Part of a small language model's weights.
Size: 24 layers, width 256, 2 heads of 128, MLP 2048 GELU, vocabulary 2570, 32.3M parameters.
Architecture: LayerNorm after each residual sum, biases, normalized queries and keys.
Training: a variant of Muon for these matrices, 7300 steps.
MLP neurons of a small language model. Each row is named by its layer, matrix (up: input weights) and neuron, and shows model dimensions 128-255. Each number is 128 + 24 x the weight over its row's rms, rounded and kept within 0 to 255. Numbers have three digits each.
A block is one neuron, or neurons of one layer that tend to fire together. After each block is what it responds to, as a language model described it from the Wikipedia text at the highest values.

L17.up1297:148128110120108142146128153155101151144140122128117132135168135096163161123174145104091151094142179107112112154133120081113116103114147139103105101157137095125124138109103138158110096153095094124162147140143125122177157101124094134149127144108157128152142118143135164080152100108144094141131125135130109116128146111104129120127129106152151177084098092122134173110111149122120146139140
Description: Short adverbs and particles completing a phrase, like not, also, still, just, then, plus endings such as -ly and -ter in formerly and better known.

L7.up476:102129146118131154115143148165103085146167130144133123174128144158140132117116118113127142103108093111132107164145163143112119091126137133137129136108097138180092121135130146094123137122159152127100115141146165093129136140114121124105095144156165108104170122150139127167132068115111116079122173113130137186103126118128170115111139124099178151108097144133159136127141142117142092172089
L7.up628:067105108131100162108136147123142150152120112098130146131109135124159136154170167153119100124096104159124153157147119157137137160117152157110142124180145156108194130139110129163163147118146151145139100127173128125132117125102136154162071127156130121121105138092115116143144119131152153114140107121110104133105122126117093109110087068107136132138103115127094128110095143146100156126138
L7.up635:050112137157140135133136077084121107136100153134121164096091126107160131119139135149128083141066052154123098144167092123114128129114116141150094102141121140135100118133145137132136113087141136135095128143130170148149082124127141131117139109128146163142140155108146121152137085109121122113128113113154105162107135117128113097154120113091172147080117079133166152123130116137125143160121
L7.up757:066142140151128134156111138135153165150139137089162141185104105079139163105135065116136085178112118169109113119163134150115156118073137170131119148153149113115125124128117143151100101094099124135095133119105132133140117106109103133110119098120105084106114134114106150121140101155175154178131133125194130162162124103094142136146124087140155154132124084144114139128094141077094108098117
L7.up832:126090176115139124094139101136149146135082152151173113175107108106095165123154107119149117130098157148122120116131144104111129131145140131103150175142155126115101093134147128132197142096100102142143137113140141134177140123133137155123129147177121108133100147083129152136122140166194146170090116132127101143129146075113146099124104089158129096096146115144081109122108135120144117123139
L7.up884:108165125119100147117159139101105097134134144107123113129086080126141098120073153139127133090130092135125098130158111124130139100116165093115118105138095183131139143129128149133137122139140149131109127096087156143189066115154160141135142138119109134128121193135127119091134110149120127146141160114195113153107120143160130118142115142108132116143108097119098138176148134130121079159158
L7.up984:135121160137107103110132148098120134100155111124119143130078150116108141077154102147130136116092114135105126163122098137101107179133107114127167104130155153134116100126103109147151139121130118127130101122115106152173115096137130081101123139124137099162103121134096127088152129091166112139106125134106134178119120168163121092107112155119127097159145123148137100137118096111087144130129
L7.up1201:129132132093139110136145085078135131158167135100057156122111131102134078154135084150136111136126115134169114087125123128126166137125131083134136124099163128143106118112137128159128107081106128131154120143125133172091130117138125166105172127139113115146099144116131109100136098176118152154125129140177095099127147128127133095148100088122141119119120095128093123127143109127134128144145
L7.up1397:109120144130151177142092100092154150154133123132114170159109141121175121172189118134124101090121126119120176152136090144140125155128106155106157133128140109136144129137102150145128132144128133123105096138130125117106147097095115125142076126117106116105108130123130130147154133126152137112153185088151125137109125133146112133153141133139149142084130152131132129211095105154140136100133
L7.up1475:144112118112184108121146122144141154109121122144127135100133122170083107113158129148157129106095125096136102135118107084184078127115105104101137081152123122124118131135125124118151098095110166098055142124119133128150123097144135139147081125135124114160126135137121137169150064104142130152111123098157131165060116123132141120134128134120150138108104098131124131164124071146126130111150
L7.up1530:097133088148117109159109149085130122155127127106139118146154117103117086088123114074124087131121093125126125126135150143147155144098104102147116154139140150103129180109137155118148121154098113111132121144088111127117103102162147103126109128113069099133142180079151135137095097144119130133148103107121138148109152095104124091092142121112146111127097134164119099136124121120102087109123
L7.up1584:103141143115122155132161122072143127133148097081101101175098115087134140170137122119133114128145100114124088099147102149162152118129149168105173136116108167140117105160205117127161090114101088145154125150139152099169125129134148127124121145107131114132119173100133102162125155111109103148063105137126141138112148132167099133151120131143159160149140113136110142146130143087110141077160
L7.up1865:090109144081101101131180094124186101168113149120163101142108174110144138146121117163120096128109133167115164145173118125112107131135142158147133137131112152139108105132143109102132119118145155140116142174097104119138124121159141097171120105141156140126146141097121103171146124158107130132108142113148130168125116108148111108116134114099161123174104107075113129119120123103130118146146
L7.up1891:142131131133124115162136116117154149188098133152136164146111160138115164163130133148122103105121095078091181167133069150081125116109130118114164181131140125142102121126074172128168121097142138120160131147138106131156185077118134133123153099120169112127165120133131091143134142121173119115150175116139106132104058135122136117122120133122096113149133115092088152141138114097091163133132
L7.up1932:142085140104151125148100131082101170158143159135128133124095115096133102144089072158154103119089138122138100149130098148133141142118133151092164146127133134086126140134119118149147142099194102131119119150112114090137090111144144130117125115140128121101131093126164129157142161138105157135166126117142114118136127101111137091134094068115153169113101132086081149172101137197173090146135
L7.up2022:131085123115182155132120151138130126135103110097127167165132130150102167155138115139136116125107120106128135142148125149124134094128126080134107098135121123091068133148131135103167099120162150143104123179129134103095073055136126140135178141126119100099100133120100120134140158097152134126142108122111123181142100121148076106123097134085153121117099097112099103136107123117146124104155
Description: Closing parentheses after numbers in table cells, trailing |---| separators and row-start pipes in Markdown tables, such as 19 (−7) |, plus scattered mid-word pieces like St-age, sign-ific.

L15.up719:095156100132133138095092125093133128116129102160141147144131150073177160130147163108084116100129101139138139088167085113107120122118116114177156101125154128147112093154141130119133173161145135112137105131160136132147171106135123154132101150134102165135154108087070127169160144143141145126094114084156172093106155126126108157141103130143092154111109121142121110118157135136141111106110
L15.up790:141126089143152125173137086122132114138151122123103088125146138142129128110168125099152125165148152176122193158139146185108128096138103089114081129127120117131128132104121139095130114110150099096120091130142150165113143058157136144128073124143145143105164154090078131110165157114113136141103112111144158104116135081148143120140124176119120118150073100132128136133130106106118141082117
L15.up1368:105119112101122133120099118070161159087130105099105095132105141112144168156105154136100113084104104091191100139142094125156158107103089098150134134103105143114152168137067125108133126142131130109139155102121097152091099129092106102156134103148156131123154118120157127129139117142116165120110106114156132100141115114139171130175129134096169163133142145093137142104125128159096106131116
L15.up1991:125169103146117131156091118105141155113098099080133088159139117135093182157131145099130125093142125103118154112160158154128145136148106094140142114112128106099152129110149113126159150168142123141128157135157111157150153103130125081143090110122119169148093155133118124142120105142107184152169107083154135127144125153111128092161118173079122153117150095154122112132180048108090141107072
Description: Final word-piece that completes a split adjective or participle, mostly before a noun or after "most", such as remark-able, import-ant, underly-ing, enlist-ed.

L15.up404:152150132145107124148149103123110104143132149114107134073127159086137144169109096161130112087134114147100152181106130098118104128120108134087147157112098130096106131168160144117120136154154113107123161155148128134115112100142067167090129136104160116114132101126099139125128151093124162124127170132106117092154114136151131150128163113151134136128125116154131151101108134146120138082097
L15.up748:126129115132104127123135169117112137155113125137119140095113170114151182156144089134144121062116124154118089187179139111110087111127120160108128107113103108150135137134157157140163119126161153142129139176123109143130140118120137127157096146121108127062130123146140140127140128117160110140114134168118133108165124140127115127134162161138152119144154127094119126123126149108158109097140
L15.up1288:127134136088082134140139125075146104102100169132147128130156154152158118098113133137129100105133131123132145164153139111152135148127113175157101101131111143153151129144145170156154120159130153096112106155120131120156137103092105113149133166087141114102146138140094147145090138187098126130133125133133148110117097116143125154129146140156091102145133134094098130093125132103145142107105
L15.up1732:103128136101094186079183086112131138124167125077177158130147134131149151100138094117140136117093106118103086178146128115102132130125128159149102117119083091108115111131154126145097151123162135089137160128090137180110117103147127127136123156118128144124096123123125184149114104111118142110109089137164100091101103102085159095150125144189117135085139120138121120139124134136136139126147
Description: Third-person subject pronouns (he, she, it, they) opening a clause after a period, comma or when/where, in biographies and descriptions.

L7.up74:135124116118094100129118124161136144108099106111163121122131138122088147127172129125135096098118126115130123148129148113110125133129129116125135136110095159141106145131142135130181162129112110093162063109139100105106163133156124121145134155146122114137136121121107138131116136137135117153119128089178132095109124114120131145141077153102109107106101160131131170179130144080096118106141
L7.up128:061122133121121166152176147143063150152166124131124154156115125087137140131129150092142129138055088144104154154110155136138141105111085122111111152127121139104113117115142119092152139141107115106133156149157100143228127103132098139104109137140144143141136105158124113129083095118134122118119157135108153145144107143156114111114082117127128147169112147107153124152131131117156113115128
L7.up135:100197108115119131123140099149117142141122128160104113124158148118098083128132094133131142123121138135110128138146074096118101139132141162124132117162102132136105130107148134117166104139134126152129139153113126167144147133202113128159118138104105114130124124095079178095168133110120127145075142125121127144113165176156151157092130121154147135120107093128101117153127118126079105152123
L7.up190:111131099137100174083158162098137062112131153093103139170122152154100119133136108109153097143071131107114104107152105091148120116153122123153154133176091132111079089115135144142140132123110119098107107123141132135117124147183138069099078118134149132155126138160101130126110162125127127138117129123168130136154162108089140124093139104109111131111122108122143102136142130083103137137128
L7.up324:165173145093132166116120132173123127075101158074144133117111076194137154150155139112121154110109134087121141144146161152128122053100098133072067153113138114123156163142106163138135109119101117156154131117125135091178094098107111132128120141135124129100145101152119133151145102167130110099145112147147140149150109086109133109107117122113089120119131108123124141150174115129112086138131
L7.up518:116111137067126086155132115106103172105124148124148096119148125128128105102101106134136098147135142134129125125122125095162160083073092110099085167127096117137080129138141123077161142118072126110169143088138130119132171101171135115144182147155155129166151126113117157139142135131102095111127113120132148129136133103101134120142114127094103122079119119102137137128131130113110074162150
L7.up546:129137119133097142081138086159150116128122103116123123131137092112118115129103166101111106131119110127113140119128122095165075137111136082128095140163126146142137141128128121115157137154130127163127102111144119121136183114135159135143115150114081078114069109140150103132172093113121116156135092100125158147105139149154143133120119138131132149135098153184198111120144119106154098143182
L7.up1019:154158123138108143139161145122120116157135094138124109135145157129162108120109108102109158122110122107115166164138111099108153126093127124134115161125116136133118130114064121103097136173140117121114172130122110110135113114146113108115126147160197115172113119128127132147154127181114144134131156173159145136111101065110131144164162131115122103152152100120121117131122189113121087129157
L7.up1115:126152107174113087105137140116111139112127072137116114129137149103115127118183114163124154120129090102149115157136081109122207124120119134141167111116146130097103119101094108155121127148127112139126105115130150159124117126118136078111134174175143074165096133142111156146121112157155124143129090132135142149140145119168153150104131128136127134125147151122104129127150106113168100158132
L7.up1198:132153091160152142129139150127117142118088116130146126116121127111108120084142120149124114154175146101121148139105105065099164099106115169130125116129133105142105143120095166109139105132147118107167117105084142141146097177138118135124128091122157120158092120123129169128146139125153120154090124151076110141118157100177157123146145165090109164116125112119093114147121164125074133130101
L7.up1395:126125158163117120126152153115128127148116140113132125130121157159095105137084131133130111072109106114132153128086100131094147126114136156118076152143115168174135194128084127128157145167123078113134119129150121129175109158151149123163148126150130120154169144069133137126128124125148135120097122140152131148132142153143123076158108130115129115132149135122157108097164172142095137159132
L7.up1535:124116165153105121092103137061125155105143150113105125141118138140123119133152124112138132163122112126146073142142088103092123158150128141164099172134144169123093155098152137086135094116119149075115145119117110139136133136117119135093105109178135159122110137162133143128119130117143113087110127146103119085091177072137169103173101158140154129128122153103079166096137128066157104102128
L7.up1620:113147086135187134154121124118135167161142120116132097142115126102109130135120094157138092141101108093085149179092119085138084136114123082116097079122120098131119159125113131131141095127123096138146117126152095150136150153128152096152160130123118119116124135100086160141131108129152111097135095134139111124151128110150125106120168120130094154071094072150086159177121154104121063167140
L7.up1658:136114138150094164134117102107114148122097064137110081120143157083116116114137127114111113124120170146101129121113085139128115141109135193085117151161113152131113144160099140155093099103145116174134123124122120202135109079166152164122135126128150101122143143113078135190138149197140172153155145160129107150084150124144137137132145149161153092109155085125150130151121130124134126128102
L7.up1691:156127109127141102061126117146095129115094125128131139160153124194147093127154128107094148090122112136102170097143084131122144114117153135180134104163128128145158108098150097142146125151111172113139103132117106151095136139165141133164138111123161136148127137105127131131136124137130163161124146080127153116137142141162123125133117138123119110106116134149118110139137100079123105142128
L7.up1733:136142133106085115131143094128138126123133088115162092141127113121139097065148093141124079128136177125094141139123110160150127143080114121160121113138099100132164090120122131120117116085115127127128129103153140123103120169151094137151139105157119118128105144097119102129157141111117140171077132116148142111096088120176119136133107118126082130165148130120104120146133100114116158164068
Description: Mainly "also" (especially in "See also" section headings), plus the second piece of split words like rem-ain, po-et, res-id-ents, and adverbs/modals such as not, then, can.

L17.up852:146137130091119171112123101077139116127139161175158158125116114092111150139083131140120148134157143135090111101118159099080098141101153124127123143122096136119112155169146157149149139146136121117107168142143112090152109154149110158115153125156130091174098144110113153137154161139127133099145119129128140093121094104100135101161156130102063105092122115138156133151155139091131130116149
Description: Personal pronouns pointing to an earlier entity: object pronouns after verbs (admonished them, eating it) and sentence-initial He/She/It, as in He was replaced.

L15.up154:153165115133093115132135111177122093132161103109146145158082124099115130120162139112147123134146158138125083096123096145140132135140107105138090110139114151105130169116161139111143112108164066096185154101153101104115150106108116080153138107151135114152140117105121088118145146126140141147088132074140146111122083135134136152129159135129153126171108106157125136160120109120123118143140
L15.up1059:135111151166154083142100114153103095112110104106165196124118086137125126133169100161136113116131118110155087147122127135135118110124181101139117131118147133123156137102135116104117135125076140118116168126134143127148149116128117127152131132112159130159141130125105137138113137142116108145129158116181085075171165128131058137109147164101146168158136097121184106175128152142158097127105
L15.up1493:137205152083143098107163084164109085118099107123130144126114151151111118123105109165134156156134157122134138132136092129111128165130133128080101136137126156152112119132106133136174110089114106149148114125137135106121121083119124123163132127108150077154148155117030112137151127147101109142136134116109153129174098113170124118105121116106127161148107111112107147128105162156139137187156
L15.up1679:146147153125084119113132090146123084110117097140159132113177133135137103102116159120094107115138179149148138150081114139139156146173106125094128128162085162126134185112125097080174089158179060148163119129147122116144127158107103140150109144131145099096105140116141113117111137141117111143153150111106104068120139117136117147133140124152166093149143109148137136099123127110126163134113
Description: Fires on negation and focusing adverbs right after a subject or auxiliary verb, e.g. "was not", "is not", "he also", "was first", "lives only", including pieces like "n|ever".

L15.up24:132105135102159170141129185169122095128123134109069116143162129143143102153138123146153124128061142146125129165152122111135098134163184141147099102150124145100076132117154078101106140144144147128086140128160132088145142072119128131119104130094115117088109120116160121137113131125102139135084162161103134155115144186138102147105106093110111145135130152134148157113155131102151099140142
L15.up1063:155119116136160112122104141146093145127092151112159160091138157110149163147125103134129107153148103122105131169163139103137118151168130130113129125088147133161131142099127112123103137140138144161135133149089125129146114126135124092123135119125155111124105132091097132124144144132063157108135164144123120129124110151146120136080151135095098146127121101105081115149117135101160091189130
L15.up1282:134104110117140102126120192152133129141144157140168149117150112104164105112126125152141098160126118110109161195125078150154112137088125142109092136130098131128118131161118105133115118170149121154159073129112136125066116096169117124157133145119133114129068108141113128166118143110128141129118170137116122137116137145142184147121130136116123123156153074122126122151120130148106079153126
L15.up1788:159131141145147122096130135145157134166154158134102163092141090103081137171110177159130086162139182095111139130152131109095117157112134133123124122137126151146106120100116146129080127145176130119098120100135156119138114167107135112132153153123100071086109169128099126153112128127164157163108147103124104133152104125115152096132140118093148131120143157113098111153120091115147078118101
Description: Word fragments and function words whose next piece is nearly certain, such as ES+P before N, M+ax in Maximian, mag+az+ine, subm+it, and a in an average or had a population.

L17.up765:148098106128123120128143129137130122138117112106163134080158172093125129134138132129126101135118129142106181104137131107142143099100122133109105124169137124132113164159110108092122144149097113106154133144148129138111151127133125135116135088083126166162132130104130104126148121123133120129082109153178168080109099133143124134128099154120129176145129098134112180105086144112109098132127
Description: Past-participle endings and verbs after "was/were" in passive event reports, like was schedul-ed, was released, Add-ed to NRHP.

L7.up178:149106075096133101109145089071143169128096142123149120167174102127134140112104099129092129128128123115159066111115148084141111096115159138122104107116133078147153154154103137129125109136149125104140093136126140093126089098130127118176139176133125085144142118176120148134094091136120122137144124137117172152087094139137139124138103125147119148107092065153104117156120157161157128145120
L7.up290:142160135121198130124151150104138145115132109100122078117135141123143113152114117108140108177105113118130123126156131179170132117116123131119096105125105165099110100138134117111155113131124138125115116106134141111121091135108122141129074110172149111129103154139157136126137086122103112127162131128109106079132107151102140087106127138141175143098174130126034162129150155104148098106126
L7.up411:123100115137157128126164096049155116105162140115139099115133145120132132143066136115118105169109135104113164101118138137118121113123115112136126133166142160143117123115108126133104127110109158136135137136114114158124136134164141156117117149140164174125086142153125112134111121111079127103096114124107168114070111114150109111139132134128124101160148164105132141143140120142126146106140
L7.up626:120160145098119113107146108107124118137146179145090148127119166127134124157120117137165101128132142088157158134144078159111124117156140141119116151089111144163104144123091091127171129109115071160144123107132101138135137130147140171138150127175141122116141168107132111131119113144124127116134095114121140141135129144109094108158118132163136143127140081145131113143157140138116103114101
L7.up791:133163131117146075132130137120131111119138103100129121099141135095131098130131151106163092137095115118116105134137117128108127166058105088148137076141124167121126123103154093097121161118140157109172132104123094145123143121120127159092095170101126146110121122124121102095077099119171156128114136114138144148122204150125070122170102142124180119108090137137150132111127108130097102124123
L7.up804:127118115120143110124108115130151128120141099116080148117136170115138103117157134146158121094081124105162096117094097132152129129119141142127108135133109162133134173178127117131154126111109174140127097159124139164089084109140148097129123122132124072116128129115130157132176114095140139134106107128105100125163139140121089121103160177165158139123131145105103087120145145136099109142143
L7.up826:124148090087154136121161124144184146131120152160120158085133152138138173115107112125088061120144120120138160122128101106105104137136134132130121115166144160165128112129065149123153096111159120155135119165131109161152135075153123120129145165139097162089116103148120091163084154137156120133115126139133156127115087135133129147167150150111133102115112131140132137112157143156113132137205
L7.up1085:140153084137137127122125098114123147102119102134099123149145090099143120134098140134174103094115124124135139141197135109133111128100139079099158101131133196120157135102133139132125127119135125147179148131136172141141143111135105125129082167148053105124177136132159156108168072138125174111117083154100146172128145131159101121124144131119139123126131125128130116126136118129126122169193
L7.up1281:148142124127144102097133142145167137158152139106144132157128131133115113094111119170143117138117153106083106118123137127148132118111107153165166130107111170155152090155070159101136111175122134102124135129155116130156079128141152148121153073140121130130132151107151127118110102103144145098113119146173100125114169095071088078138133102136145129141114147137116148123138136067130107127160
L7.up1467:101181150143171077106142103111152119110088149093125108134132124127099142111128123144108106158119159124091137113124123134120083132126126121115200101108145115127143094107110177128127154108124121151151125142134149095136086148116104102104096111156114115082144161107104095150146111130112142125134150130126161168125136079120082107147131158122125069108133131142117114135174142111122125099157
L7.up1557:136134115108155127102164155119108097107124189099160154134117148168119118130144110133100125135100166148084082128155174158102183119159102129132175117163126121118133144155150151144159114138144113117176122140116138108111113151106129078084096138094103150119166159069121105100149123132110107138123145148177112109127101098113103104139109123104173102097138144111100138135132122134146151140097
L7.up1943:120143114144123069081145146202130110123157116104142144206098113136130169144130152129112125143131149149130143144132136129117126138117093122127086118148113123113153135158121113112139077133128114110180147134120126137140126103129102103129138119116132100135119173123128126146156104127124107112086125104152103086108141109092101101149160137141147115135111138131135117122140075130156152130102
L7.up1961:129150132140155145122093120161133105137147123131160149124095123143098087168127148090144087097122150102077122136093125157118158118085147135138157144167114131112158127119126117132115129082189128150143112144134121152136155098136176141113160106139153077129101111082121107148127101153132164116123182113098121112133129126095105137181089119133148117136109125102189138153082090144109161124131
L7.up1980:154121123139170093138151144121144070157127160127147121139119111124175091171114140083130100118115096128116134145143132131144124128114106115110108115163145162168114150132145104135116094105149092157165139130094063128134136103142119128125096170130082145104141124148165108145113131127149139133133140129139156128114134111100098122141100169126189118112080088126138120107142119152119127115175
L7.up1984:165083094175151112164124148131109100071110140179107159147148112141134155147161118115123122145101130086105107132156118143146163149131099129151145127127137095168113142156107126118143122166116112142098146127150160115157130104080098103126102111129090171125106134113129138170147145064143118109149105135147097136096100130115111134113096165154137120104070104129118167137173162117141123096146
L7.up2017:131124137141136140138125124125112131103139164123187131154081074145143137122110142165167139088110130160109120154150150111074135158123123134131114122115067147110111179166175139127104134124104120137134111121147133110122092113137096121123138125121149110138115123160157157141133134102129193149121117140147106107165114148117107098107131119140114115139119116130102109132115165116154185132138
Description: Final subword pieces that complete a word split into several tokens, especially -ished and -ased (fin-ished, Rele-ased), also bron-ze and gemst-one.